config.yaml
hidden_size: 320
intermediate_size: 832
rope_theta: 10000.0
bias: "none"
parallel_block: false
extras: ["capped logits"]
init: "normal"
init_std_qkv: 0.0441
max_grad_norm: 1.0
MLP neurons of a small language model. Each row is named by its layer, matrix (gate and up: input weights; down: output weights) and neuron, and shows model dimensions 32-223. Each number is 128 + 32 x the weight over its row's rms, rounded and kept within 0 to 255. Numbers have three digits each. A neuron's up and down rows have the sign that makes its largest values positive.
Before each neuron's rows, "fires after" lists the tokens most often just before its 100 highest values on Wikipedia text that the model never trained on; "fires before" lists the tokens most often just after its 100 highest values on Wikipedia text that the model never trained on.

fires after: " ", " Candidate", "==Track"
fires before: " ", " Votes", " Candidate", "\n", " |"
L4.gate55:187145102178143123194146125159107059108127162106166118155120125071173190083156091138166163100115151171182098154181164163086074167172120131108137120123154099101158198074126184162160155130094088125135137120152162148138077157119133146161144073117103177117058135162108147113143132136153112141121123134153118135158100117086147151169094144060165162112192135135157142122175139197171163123138111134143141216153144102126154119149195178076116092129128113100150095109137114113091146087095196097044134097119103181091072184144136158121144152122144104119184150140134150119191136144100135160
L4.up55:077137114147137094095120122119167109096063135188144159106167154087153160106152145150124043075154149138126072149149115168070081123106123118144161139169145160168126146125107169130187146133072138124142132140139148215194111131111142171128220138138142098105118135106108162127127169157148080150096061174076130145144148075066166145168110163099202140145122135110137118135110146187111143149087113167060123120134143138143160125080135096168139074163121140119095098147086181132154218152111126095143121129069119104130055120108139132174148147107200081118147144130137148088082155140083095110
L4.down55:163165184158155128125130150124087106100105158165149128164106165127135100115180134103148086137212101200176120170125131130135123205096187178143101190144135087187181090095093176132103114202106112114137103195127152130138152107120156110129155121140159137139077183167141187113157124045178151140144166124081147133072100148130142171123108170064149154159136155166092097147128135144155163168138153150154153156142108121115138155111198119068082111123148182136139094138068133095122146107110131102156138069131126106111133143168200143114148162108135008127117143127126168075136118113155139168

fires after: " |", " C.", "|---|---|---|---|"
fires before: " |", "|", "C.", "D.", "|---|---|---|---|---|"
L4.gate48:081124167155168124107126163112118190164151137146112095129222157166124088085166110101136124137080159123136170125093150181052129115178119167121102127152090122152143112140110098145135066153131158133132139105152132146084111107147156102124093134112095134166115106094161107096158131132149138083099123151073118188141103102119187144158161111119166148150128107115109129127138098190131108141148085119104143135114057181115155128129100150146123053155115128046157084089152100126156147111136141133151116167044134099128104122127127124140030146132089129139158164177084103094092149172149086093
L4.up48:117138165137165133102089193146097175106116150134195114141163160113156131088200135107152176135093102113127108158113142142075091149118101144149134103117128136134110147115074154105117074138171175149170134118119139114081126143144156081110171158083099118141128113142123109115124106104131115145157100131071109179179056184135119105171124108163122137134121134131111122109112102155114152091196095114078164160145092178117216168130175181084134142089102122096122179091190117109148153108122070099128141140100158171050128108130156073137153096109140172216146161163074099171095106133129102110
L4.down48:185120147210111156120159116123064128120049113113108087129148172146110135155100118110111102142119153098157134149114179088160174135156142135082207161105094103150135143121116126135137126149081108141099120119202177108108148214126110164162128183133104089193105142135091144104089125137115130131174141095156149176113120170111181109089120156091075124137121121114117188167188151131112129144123134114194147133156177125104119104143151176178071205126117065043127157116067112157146105082105143135129116047133133112133167117181175148134112115085179098156183142113125117085086160176082174137

fires after: " ", ".", " for", "s."
fires before: "\n", "-", " "
L4.gate658:091076121141141165113090150201117145101130131143108117109121144144134130176152168158098084112089086087160070161146194160164092113167163112139103117155122167133090124168097105148135141146099171182099113144102113129141124177138113102127150080149168068115137135154129153086096186093151089136090060112095134091089134112139139171101173112125144106107184138163148137122126122092127170099144114137143119130055145095097134182125137111133148143164158100104101185031097136140129118129097131116126089151158120027149082162093162095181187089148127107084132134142108131117157154126144113105
L4.up658:194127144143148113078065145145070195097173118091168086133099107039117148151133135135138093118115082139170186138126124112083197111116108142079105171120110137121197089147143188190096169138153079131109140150093143139120099143148158071171090116118132091159152135111090096141074136140118100148116170147127121127104154088090103126109168174094205103069151137186129103107143121168119113158088112075118099108172149146146132150058082094109130096146092114132116085145104175190169068114125101097099069105157077138179146128148135110117127082151103136157175141117089140139140068127147177099
L4.down658:111071091117126169152127058133168113139086125078107123083107169094137111171158108146196098144129176138147076181133148146132085140105108075086139100103138147116087126107136122084105176064122174147098127094122119150164216113159114133147187127196021115092091112121146079133125142070147134154141084164114150144071173146145161167123087040073166167080129140147160176095161161085097096112148113069076152082112128168146089134139090121074083149118142105098126185146153105147169144147106116132139146088117120100135080132033177114097162163129135148119068117138064135146102125108113175130

fires after: " |", " 0", " 1", " 2"
fires before: " |", "\n", " 10"
L4.gate213:078123149120104177027143142109134131144155060097119175124169116135100146129171154153166128111127146144142091155128041098142148103083109159146117131155136097130118154143164076163083167145077135081143103077067128150117116113135130150102143091137096101086069152146111158136134077169080108129072195135139108158135184108150128169156114170118174137131172117124154109107084135175104137141125114137106086158097145059173168133116133090104154121124098107156166116131098137053178108120103153101188051143169107163056092140126132099140185171140118107136201205113042123074113124091104175112
L4.up213:105106140195082160123160074144073115130058159072127109104147184133138109152149143094130079132150110134158082157119192103147187082159102140152114139113121152192112171109129124133112146122067111128109105106107106116133085118162115054097052103114156087198117128105096128126098123108094156098162109081109166122082177123124139177110120149121131102094087207127090117111128092075142092096096095132108107076162125120119156165151160084134115095099186108112133109158063106146194120105107128110120133065086158172117097129120133126079137125151113139138143113193082139115168148071175149130
L4.down213:142108109076135108116128105180113112154152135092097141082078102110174109096210181169079113121064089168113091092122084126108077129049113130152113117181158136145161153150135151162101159152153133129172062093115099175147163128106165102104172113096105148090102187110086073161126097055197156109084107207098160077124107104145122162214109123106168175113145131123127160130064142137122150149153145127149130136153101152142081112119096105179183167173120135139142147128183139124147096171136113123142133163133076168132075142123112109121153178106090080060124113118125149140126175121126084165

fires after: "|", " |", "\n"
fires before: " |", "..", " 8"
L8.gate71:056130136159096157103099135170152087124068050063175201084098089190068088120157071114114094174114072039110114154146115096095129068054103112112100135136093073120094128111080158134138085120116051150137148098098092106100128133120139135123174108104147099142117129058147186101126127161103157129137105170151148099139138116107083134121159118129162137086098167104165128178112128079127131123150166180188157090132124135175142182145125098137117113122120084142162047136149113152081143128126151137133104181184137129110146127115143072128159096110118145173077104125105148119098124105154121085
L8.up71:124134168128140092124115045145152153139114087122091150129092139116131119186146120064133165088089128132152115063150142075132080156111130134152109106087076142060097127082150156084113152144078174149061199064175164091148192125111116176090195165171119105111081133163066157128127114140148104194143114101100113130115141189181147139131155170151112151125150089104123171051122138130081075130204094098117133100137131072117164116128132184122160099105123137116181151143130155131130155161103160178113163130106091164166099087112117113144164174112116090112102060106156153145148122078143161161
L8.down71:147119144106064134182171133155128097122130151116154124085171097087109110115099168056147147157167114162094189150125153134077112175142077124130143152166116181174104070122118104125153071149144130083130121156100166161167114143145154124133155109163162113093142129131163131096162116128130153122100087094130113175099098102089169150221119124199112125085093108163149172163097116070176063117154086091090131086115118102160111106103096069146091077170085155138111180122127078138119183104083124137093070086165200151172208193172126116040144108106176116149102186136062181085089133112108098169

fires after: "\n", " =", ")"
fires before: "\n", " In", "|", " Prime"
L2.gate201:127146152088148113099084157165165162092159141133130187116135179117128105179131150127137121162161078133145154189201211163109155110143145146153157146087138157082142174135156137099145103139137091139125152101080151127122145097127186114126121117057097160164103136097074134121100136058170141111173108161070147077122176115130170170191104103177051153160118177117115135174128157103140083213086184163173130103112174119104059170106087111085113122155110149073135156177108125169136110110134122137214130190125081093148167122189163092134123155155152117117120111149148164130102148067109065117
L2.up201:120090134098163128137112143138178125132114161143180222180128163111148080151122160073143132069150093104142075123175178132117134130157128136159154140153125162112174124108159133125178146143136101087126069137143159174093112093153157111123160145107105089134071133188096118109071169095162117129212125124179134106127089055052146093137107078162085088113116157127065135147122095138121149177060163136097126150147119130107103175125133130159110137085107151105101119163088146148129174142173089185112102148092096076151061155143142137131095153117165086153168139064112118098162128154084114060
L2.down201:140096104118096206152148138134158236125179068183074065110049102174117121135090107180158104093163051116139128162104108097194156144131152104134096119134076191078135106137136149147161172097141149147135125167137154114081141090111118133121142095160119115084179091107110155134111151170114120125101122099116080116096177169151146174095112111117137125109116153148118119090078154136140026049162131121150106077133140159143132141156166133092091162136143117123119124115173164133099113074082136134143118076157165146125130099145115150121152061107180110114130163159114100148079113154166137130

fires after: " |", ":", "'", "1:", " 0"
fires before: " |", "\"", ":"
L8.gate545:171059111116136147130131089122125113089141118139106085105121137133116078144165184142141162127179124095088158152155096180124130129149082089147147172167121167075071124141070122145151179109132100106069153121146147154124100096110064181130056080032104104105113119186136164170119128099179132081130092131162108164112196170126164129098160178124191128156172106083098143131126138139113163087129086146063135120088137088078195138152080131095147154131155112166119105109117119190168116167089150099169145055134074100111163107121143172150037128081153123171089147120120145093190091159127114127
L8.up545:133135089108103135104149132188132136121112176107116143101109184130140134181159160135166164117099141120098118117087073157179144159125233155156154135100149168116147122105160143138101164160137080131153079130099112174218093089133138094156184135157133119118108078140128143127116165104160128126166185130098148095171141110185114077115115182092152144106083106184158066109211148103168171196170135138119112131107101116130077144105130101127113143106137056133141200136096098125173109155095150153107072119131124141182167084127134119126046083162087182159123112061146108136072073119123103091
L8.down545:128125126183156102107165099097139164157151122160119135134134136154153156162094121154105087090157180151085083153186136109071083124149074141133108163154134187146106119130069085134112140098154128115107093120087093150121112154116103136179156132130111124113176123099105115071099071153052135177076114118140133110139110181080140131125122119132141121115154083081107099185179085129178137169145124199145082085148093183104099146129155153088126158141127120123114052182137129144102151145135142134099103193119121123149139102095149049039131137128098176201100129062122153107067174135146086119

fires after: " |", " 1:", " 2:", " 5:", " 3:"
fires before: " |"
L4.gate7:104099122104091094123116099131149131136132148101112182103134123154138138083180087126115127096169175182081128126088119079075164147169109156129109175122142159128095140135110113135177124137126108141175120139166109160148143141138134158033119116159080102158133158159110134133183141138140144090106166115110167108095145145202132131131173120139096144160084193143228138162065125203028135139132115155149099153097104074076138149149157135145153114105111127085121120133161131189159149177138162107138106153107123105133142066057132170149061135109151060116193159102177145111122196124091159114
L4.up7:089129139183128124110171142142154134151131096076096116136114164105123138135136161115132099075109127096165142161113118146082124158135123123170140113088102094177152076069163149153063131098111146177125092106055085143199170143152130171165103123130146077157115087113052123125152073143114174145062085168106105157203133093079147194120139079155178148115161115072218146120108128145149116066120163175155147102118161095099113110122093128115125134059134127138141108147159127118136174167111094113171162144073100144115145121108140154149114172104078143168108153076119089186188148229117145161
L4.down7:161106104148125123130063119156143101147155160139129164085160111152116131080137127075190147170168122123137178179084135122128171184119155122113129148097154109130175142141073135117063177092116138130129114119101130147128112139126162086131129142116179121130147140157106121184101178167138113094158148106147149110175104147155121131161099171116136123120081149169166143167124132225119161121121113156103142157165096132170114125145164177201165148145100100104135096173103147140104105155094140123130125132175187136215131049144146082114078103152179151098112153099148101126116141118107179122

fires after: "\"", " ", " Role"
fires before: "\n", "-", " "
L2.gate314:140158159138128128115101173151178111140119134171123164099084174167164141082091058106127128123116155129132140141157184112149124183147165123124138138091121066124142068142104169168155145163088081131102131081140162113153130215160059102114091098096128117116130081149107111091163189108137165176081137087183117093121099104179134029208103114126141115186174098120159162135114176095082138135097086084151172157158196087094083073102102165112147095118128142125131133079097116175099116178047111111143116149119165127078090131079116127125148101141109104128088125190148122111096086124100151105
L2.up314:094111145194120165152187163147133087133168143109134134149057194132128096142156108100128133153114211163151075148149116149170170180154104120152087130149054121155122169139115163086126127159062122149182119124140128147152134115146091135139190090179131105127078085155142092163133118187161176140121136136149075121142139101152181138169155114138172149149114144114155116187104179120061114099124103112109135140177141087153118132134082100112160131128061203112166142113139113155100123151141131112228135092098116101100089159137125096123148146133104139137134161126116087180149064094175104148
L2.down314:148126113178121072071126096126191157099141143102135125133120111139155058170149168161086163166146101098096125085138101115102097154134169125134100083135116158133164125159175151175156093139110113145133142125165072115059118157146129138143094118136179131067138128121128150130072105122154133083135159122114144144157114210089122125133135152013158084156128128118128155068149125156136179076125199101114161115117122146156154119073102156115163142152157100130100079075098126073104129139145140120149138053210160172137135068165074126134153141172124106133165146117116084138138133127171106152

fires after: " ==", "==", " ===", "s.", "s==", ":"
fires before: "\n", "-", "The"
L8.gate307:100117143077123140097127014115135109115218129143167147130151094130135093179155122191150130099098145114150071153114139128171123139190139116186140121142097081111036105140142191091132114158137143138135173135141166118153116141126116082155134147131110120101089046077056111108081105135156158116145146156082164143111078078131136115137157128091109134114138125095158103119090086110106087131107086109142129170148101173108109097124131124140103120138105113091096110151146150133071176175153119127140108131138201146104108110093106044093061153195114113105089163149129158102119160086108167129
L8.up307:113159176083173166114082065101142119193162101101083163135080155188096069123179112115191142117150079141137115094161088107134153215153134129097141181150108117084086128119127165098110090092174122171159057162124195088204116106171123099136123104141099144107104089116127167131106139130079121099142111162123116106124097039118107127086097093109166134088154116134135096130093150087145087113156115089107141098131120118104092142129185167177081148158137119120149097140084157187116107149145105123127093167110182112107159101123131099105115120192116169089067117134157204157166147145163101166
L8.down307:151167189176111121123091092076125137115106143117103121106161149049139145084145102071119189150106106099172121168152165094150113079139137184129129128115167136168097099131182130156173119122134112201098132145102088134171092138157211101145108131119127060136139114098079150125129152134171104109115117141121114104139116158147174119143061124096123122138122107171160095128103134149133175117133165163133120142125133155117152111102115150080180121147127139095102081034172082160129110094085112132144077138122136067109120134100134147068105177189119125161140099121042151110134146152179113098

fires after: "\n", " 0", "g.,", " Total"
fires before: " |", "|", "-"
L2.gate189:148128189092109090122099155157193110091058114122178102149137157143125064114166112096105162158086124107164105058108111119131150203137155100155091164083097109095091120149082188149081093190139102162178168123162096114089152088157163134141130113072131168126115122155111137173136070110137147167185145092103124145095120099105079107197111151191108168116136168127154129131122160087161170168100148162107156159110191103124123117184193115064159111088159159107126119140080131136159127165067130133200140169165139070180130134179185089118127164120095148186138140145173126062087124108076105143
L2.up189:137167140116157118108112201123156114088057097121114136188144136127111111125112111133136138113115083127179120083111125137169114151147188062147043172117109125085118165156111122113124147162095174103127137118099094127118130092165136121126194129145196124156097137143163071141154063075164174095095132120136064112196155112155127089125091206209129099138138080116182160115115169148109161147176129099160140094102208155128109154143113113083129128112124147112096152101160187095088103130014110131138105169143138135115154093109106099139093102127108173160146146168118096087118114122161152078
L2.down189:138108075132129121084151142127158105133149127102123114175111141104073091128132112184049073110134112125166096075131133126114127128113135123182089079132101126144119118110086208159096126175124122194091140100109172125082082157142170105089119082046160130149084144087150132157113106117125152085116187121116112152159156099101142086119134171151112078178175155129153128130117098126103113145117173125111099136126139116125143142192168157059142146077128080064143127081073149154105234142123091107130100119169109138152110072122185148117131111093178130123101145066147171116168133133128125136

fires after: "\n", " 1", " Awards", "6%"
fires before: "\n"
L8.gate386:150163151102171108107130096105156141112128113075118151038131124121133084149136125124158137166141092116138087157149137165136166145127142192142139164124137107154139137083117115158139145190063118113118139110219104190143168151112057097075115066128082118135086106025160143083134163069183116135143135131159151088149105099129155104156106100190095105091103142204147126148180080101088118159183132162151130144141093118163127154073124145106134138156111134169120187096129113059149099123101234166131136080084103091157122156145117165102112165184141131100089169133111223129171144113133141110
L8.up386:141127176114133154099154135150115122143121165137130123130103112165145148146120089169142135121134113071117146170159114114109164098160081117101103202116129071213127112119095115139069133119183121080192148131170125105146150143174143141131142117132027134144119126129126156164108134143140177106096086096167122085229129140121136166144096126151095156095109104139105157152144068107111164174109096194185112136084128137114142111101113125128057157111120186092140175094198152113137106152106177151211175063118136104086094075107113155163157148142168181153116093113077166155163186121125121088
L8.down386:119153136137109145147112043182138173106167128148128117174092160134128087110077126067105123122129166138085107141115176082131150155124155143101118121137106154091153172144137116110108120151077145157142110159126119087097159093136140082131121123074162102110146130114130061074120120152106118159100166146146170131079082170123165069088182147057137124088198196179109237107151149115187183070158131125159166154105106157140135118160138073112080140148110125169125087070185101177180156131117130098186126176103121141128132109081091101106138159135144131145179156153066180169139092120132094098

fires after: " Ref.", " ", " %", " check", "irmed", "ed"
fires before: "\n", " "
L2.gate395:189164185125141163113092130145171121094130124079157109140091210167141122147157115145139096118111116144100100105139110142103142156172153141121087140087193111115144085122144153140102187117125117074167129161054153163165142141183128105198091154136140115087116119118090152134101106141094100140109103130117102175156169116139110161117143182134189077095122113077160115104129133117135155143129112130197129132088115174151171179126111124136108118099169181158075129127145137121099154147143140094149073131204140091101182108170169136158105101110126097143140106040104103148099143099095071190
L2.up395:121140153178175132148144162124135125083111108172049095121133127059121175084088108145091137148155177124103138151072072168092097104149090125086122081163090097109087124131050130037123129144162142076153108140193121158144150147123109103084114095088123120098107115068175113107176130126082109090099152150111064115108088146143178149180153119104134128140143110135126093071119095128165141116130140122134135163054122154158129182118192128090086123142101143129135150162203073071165162149141169178110096085086129125128142079091167154129154137158152142198166177133141089136117126151147145097
L2.down395:134114078169091133097149096167150131123205105168131125158158172164120136170180141054119056125090142156134143164166118120184078115117093115069129111183142167176137134143145101151142156169056162102121091090143103154138132118187131188118097146111172072066097082149131154091110135143117123116201162070066143130147153119124130114135144195108102109082152200128147146094168151077120139076172099098101117128109127130149105103198155113116115137149174098126093120100132135081065129137100160087139134131063074165113104157124135100163164153131137140120141103095079130149130105095089125120

fires after: " |"
fires before: "|", "\n"
L4.gate219:177163055097136169156145139145080142154081075106156140063089118099173117114090142145181122063127141120159103124117148052136178087093169085145134089107120140122081141121141128078141174130179088182067096086087169123114167131151108140139185089154128102086113154037074152141109141073113171112105107107104134141154175162142123127083122052134159148123156140128155112140142082200135101119165100109106163114126134143140061096085139093127110135126181108139122134099128136101102108105133140142148151131170074097160132105114106158067118086124116125099108141102187201122182137159116137125
L4.up219:164094159054073115129128115147098151118125106110130133115124105120084118183121113137108086134098080091147089114187140052139176109145147168128107148176104084102141131109212138082161165080154144110139133123085139102114081104149120162167138152112138144103118112110165180148126176121080105169125163116142149096152135133144170164158050126207103128086091226100132115119085113103119096099063134106134136132180134114177101097180144094147182136145125101150133140161072117086119192172159066117116149073138141089116092103091166073164133121141127130128140086192107189134139124126127097162
L4.down219:120186090163075167167096108142180067103082121182119147157149122082123164067099116123169164129185148153065120170130158138117125144158085120160122106093136174147171169127118131152123101136158125102123128145149095121105140085137124132099083117084079090177114175141112127154097153157136131120151091093110148116113100132138164126125202169039132091212107061063147076103070190142199167139090148135101133156132081108164162140145128123109142182130146132129143137108136117160143112121155114098108098127141099111150192137140172150114104154097129145126179145095164107124154118154153174113

fires after: " |", "|"
fires before: " |", ".0"
L6.gate450:149111138130151121115094176133127130119132104105138169132174119117134133079112123125134193150176088075153173114125169140140073173075140143117120148144156128148117138109123142137111167206159108145141153083114136133132136122121152119115130105100076110084126097185165156194141127158072153081174153162094085147134157132037129113141146114140091134119111191132132071140171105122153087187148147123131115123127067085116179173168083065125143157125140150060133139138201102163102152131096186134151108127099073099137123144084103101129150102085171138174068115155146113103082166145065142131
L6.up450:084177122097091146114117167114110141083112135102158119155129086092115055133128119175148092158131151070076152140146139076107126124132116135166086122142129123074155145119115146119153088110107120138177125099085093171079082093118169141081107135130113164085188075118128205166106147113100136114142172127114112116152134128161173094118140158144113119077131149098103108079102159171146106126196140124096100129158108076091170126192157134140122171102100159121112119073154167190123107179176063146089106111110108087156126132114125074091100142097167041146148101112123142150137133157157091196
L6.down450:156104111129115142112159113152098096185163111071128126126079106094137156137157138073035140121117188149088147116092150094062064125175170139086125109142142103114125193124101126126107138216149121139105140131173145141121108165097099126104103079150165098108148108055130140133115160135167145131128107151097163126093084149089155135132105194137088081101147127079189118170091110108097123125157088099127160092089122093146106157179104092230139103156149048112144178128168137134082109146113072110170092135170125076100123236115147136145158127106102146129117142108154130132059139083090109116

fires after: " been", " is", " was", " are", " were", " be"
fires before: " in", " to", " by", " and", " as"
L2.gate536:130150134147123122125124127119104129134085083109175115144155146113114157122123099150139097143108168104116113099107085162145154118123105052087166114112147157096090084180150177092099131064112092158184139199133136151133139143142122114106104147121115118180127113122144161087127174098106168094081127192162113127138114176150113166106147153107129174094096071118150144182151162123087185161130132109117165096134054148165144114227135178125128097144094114117101109146127093124065100086102156091114091120174123143180175138102105117171192134116166146135151144112114172126122115125140143143
L2.up536:148093166103185135126112136104143085176148115153124155097094176122121120176159140107068126130140171206083106062138113174136112125199125109094199096121102192120056145161134159083110152117098154124155147169138127122064126124138142144097106127153149160115183170184105160150137194099163126102120043128118099096062118176104126162164149196175152148187134188218102173103120122087124137097079119104135117129085108177158093107112159123126119107171120112129074080138158081113125114125117141144100122093182116111144115113067135119138141166156138174150152118170114119123094106166100146169
L2.down536:116110108142165219082095156083143085128090108187130105153149113130105112144130090150116182079080134159119144138104132072186184133093143101190172107144176122138113090144112121142161111116127154113074119143157085143098130146169125123153125087129115107115143114191171118181150122089131118138147110103075155097177129165129099100151155106075050122131128114086124123059138169145114127132147130163114119081178177146117130135185119183179191125102154099135113118109157108161085075117109078084189160175125114105130095177125176150144176124090214107082087174157217139100177125165121098128

fires after: " |", "|---|---|---|---|---|---|---|", " Steady", " ", " Photo"
fires before: "|", "\n", "|---|---|---|---|---|---|---|", " |"
L4.gate805:134141098167123147129121139129070140137150140173158163112128120120152083162186198110121172147083132107114151195132153119117154069166192126145099089148126200134104119129083076074157148117155152120135088116152140157091117076185113134115138084125082093169135103057089103101090114129127173070100149162089123146115113162075175166165116061163138137106133172084126161173142141164103109132179112138045134151132108169091142080082128155121108112140177134121105103075147103079130112122143140087128073102059157104168122127133169163139088062181189128107157131136095117156098105120122100138
L4.up805:059165119165082146112108095153049137134117119104176081155123141131132123161146121138139091150133076089161157174142169160146162095144123114149111120150061156135152132159121137137100158105114135151115172102176114208116129150199176136101151157110107084146137113082109127064106149143125171085139165087097134160104099171074124148145096159198086146092125164129112147082132132104161098037153111146106135177121134116123119150113170153192101068165086098145123113098063171143119192125162195127126098147055174073082089129086188087175142081150128141151165120156171168130144148123105116134
L4.down805:106128131106096080100108070145114140155092115138043077078081109130138103122058183137104144116088148093135080139105166148154154104117202112137139113176106159086082177095131129126139119147150131150151130139079164083147149099084147162160058097132115096159120136118091151132134144131148114137143114115189112166118147125147141166135100120102146230158130097141132138134164172146152093170048135107127172153149162087112120073085152153076156137136145138086178142069060122159128142088080067175164108081211168145192120157132155144138089089110092094050117077131164129115097156132162115140

fires after: "\n", "dale", ")", "'", "ax"
fires before: " -", " Ro", " Aj", "|", "The"
L2.gate305:136170116103122166105094143148172135130132145132129107078084173151146114104159165118189150109164166085080150134096117176075082164179161133115125184123088165145153132122169125149111108201148131112131164166165092152158111123198166214169113128144121103103109198203086102138143136147117124135163097121141138112186122137109156092105117139198119176094102154151110128134101115126149129097140161152154082115200113182129109153211182115126139118119127140150115095114176130126085087138148141121104209079146139164121157087107151119149107076103161099189177159117108129125085144165097194163
L2.up305:116115159183081107120051096105168122070100096118166137110147132090108179129138165173090113122144110116091072074086100180169158146146171148127114148167157174134119115129102170105109106123120154091151143116095103078154099102085100127166145169118173150146111218150121172093142131162103149122082138127096103168125189192100130130132110089116125134114184190176142140164167127099129115145176153070117092097102125123121052159099138143117184053140113180122091136163130152092054116114128086159108122100163140102099132047087162168158106137109098174125226144149061141093089119110107110165
L2.down305:146193139134097148115121124110166165147110148060121078132129180037149125101096154110136108163116100147130121109151214157100079135172158113161122177108103123168142095129168112155068094133092157080141089163072155110182122167129133143153121113069128126144098126150114070083133098093101115169101108162116193101107125130099148122106151150156098106119132104137131118148090111119165128078151125176162115150145173121100127158143153097075098147143118133093116089163144077063132144149129133154130162105161135151108103052161107114138110101121174101207145154140203129143134155169118145129

fires after: " |", "|---|---|---|---|---|", "|---|---|---|---|", " ", "|---|---|---|"
fires before: "|", "\n"
L8.gate672:160111127147149067151082161212086076145089152130097155125123101137091161080122179166136105093065150182117109129092169135074129096184154120136085117135111148121047124130132122116189108147078136113152157174164064117057138122142109108120141148141110107184183135106121139146175090120187078088130163116122148124154143158157108102156092177170176071088112150130095112174138135176070112191119151125127098142110147135187170154094150173134068150140118093130106124067159136165093139156128100137140133108110129138117113128120161134068187125145087099118097105150160119136097124143131074120
L8.up672:139105176149183155130136122158126021114156159144093102161128153142135136080148125193058112091146133074133077154122133170150147167119152140059073149122094118107069087128176114139193129161097152193120086110139113135109105115160139152145110142129139097129186088087168123078071122136132117149133164153138093134142146120127132101200123107115093132125120162115120084120063124133122153167123158095081123188121128113150114139181132125114125131147058126050136142049145129102109131131113145214123151110099191084146090151100102065146080130117136138026127141130153130139095143148176143110
L8.down672:142147156078136157127199156123138119143102123142124136099160162133104199167057063118166161137111147087072051106070172161151115058102132142114152111118108147142152054103126176132132174129105149160123126067101114102139085202155087181134080171157148128107127174150163080124138124085089106118140142116162091167139129177114167101079097131110165087160175128102150150081096136139134172135097156163117099157154112148157124123103105124188110079167148065127176121096082114160085108202116118129116094132164111129145129156080171182171110115140165121072147183125104121147137106136094136143

fires after: "|", " |"
fires before: " |"
L6.gate101:129173117116110143094201105161156124099187135115087092112145205145110106147070094164147159108129109073131129099148124080103198139139074072138112168102140094128108117102217146146126080210105097165142135141154112162135100118104064111109179138158122099073162087098115128168200095182104128087117099127188129098121116072154125113121119175188138107110097150127119119104110123113128054126183178161077144139150139174089164144116134104174101098115145141076088090114155089128167185129131115079078163125086125148112121148128125133110090112119187126121091158119123131165162177125060121116
L6.up101:117149140131142150128153072111145135165144078151083118141129128096104135113141125115195097155098080111148087084122138167158141137165114118127054147114081130158135036131118143134108164118149161075095090134110147164054077121132090188111122067118137189099189075116143128118131173110157100210144154101129146124159142108082158131162121085163179085146115117119136108123148104095159096158101149085150190191162170168089115113153101088170194093137113108075131029094133147148139170169139111112087115166135150116076134134117131161127081121117163084120192121145110095128096134136091126159
L6.down101:112166113172136140137139203088158193144120053139069098098124154089124109142096120133097136112151103149085090125135165100187124110140110150153154133143164141162105158141177148109115154152102102138162148145123149113152187151150114107107175151116124210119133092126122088182182076111083142116123181115136079157116146156088194145042171142205104153136100106053108147159068072194163031151107125171146096075071114098103165147183097046146124103131157185103088105154113101164174151117182154137127141123150138128169095141068146141131117148096087106104083085105122122099191152100118110174

fires after: ")", "2)", "1)", "\"", " Cross"
fires before: "-", "\n"
L6.gate216:136131159139142149089150144167188182099081105143177103110148105115105128078125120174167109168162145129099096116192157100139120161065140120075129124128183168115180147055132170109175079112124109154195112111206156110108125093121096123179118149159116106110111124116136110070185140133086134207115123136126149095090136130086118103148145129121148074103163120138108095128084122169129089080124089128126140156150115100083117134106162136146129126129133133087086109091111142167123093138096131113223125157110130105047163123126092137145133173127093097170147182057141108188136126138150157109
L6.up216:102143084106164055091149158154125121124086113154145117133144120172162145194078109119120118124135058137083142093121140125164065164203146169165151101120135122120111127129136129085110104099092096222148109114156136095101154157129145161026151176177175109123088095134058077180143109086151158171201177143159149127183117081189116146131114131153129196143117143079120175136131086147088134179113168155167107153049079159118168107081169138119193155173180148158098068096180101139120117053110126081117090133133131077141109127107151130111130117113093099111143140154157107090109127087107117200
L6.down216:153131112156149110168109152132098149140135086192124157110122193130114055117179183130154107063116112103125097089116164160084161126121104112096159120120061177156120095095144124122120130134158097125129104144112171141129140096152121138176163109131112171164148101188175133120072133134116120122063093081138166104119180151102142126190175133010111081130165106147084157075060191131174131163119194086088123144115131156120082117138127129101102164135070165067057115114132159117122106191130128154181123130097144191158186168182131123066145114188116168133095147155149154160099158105152082168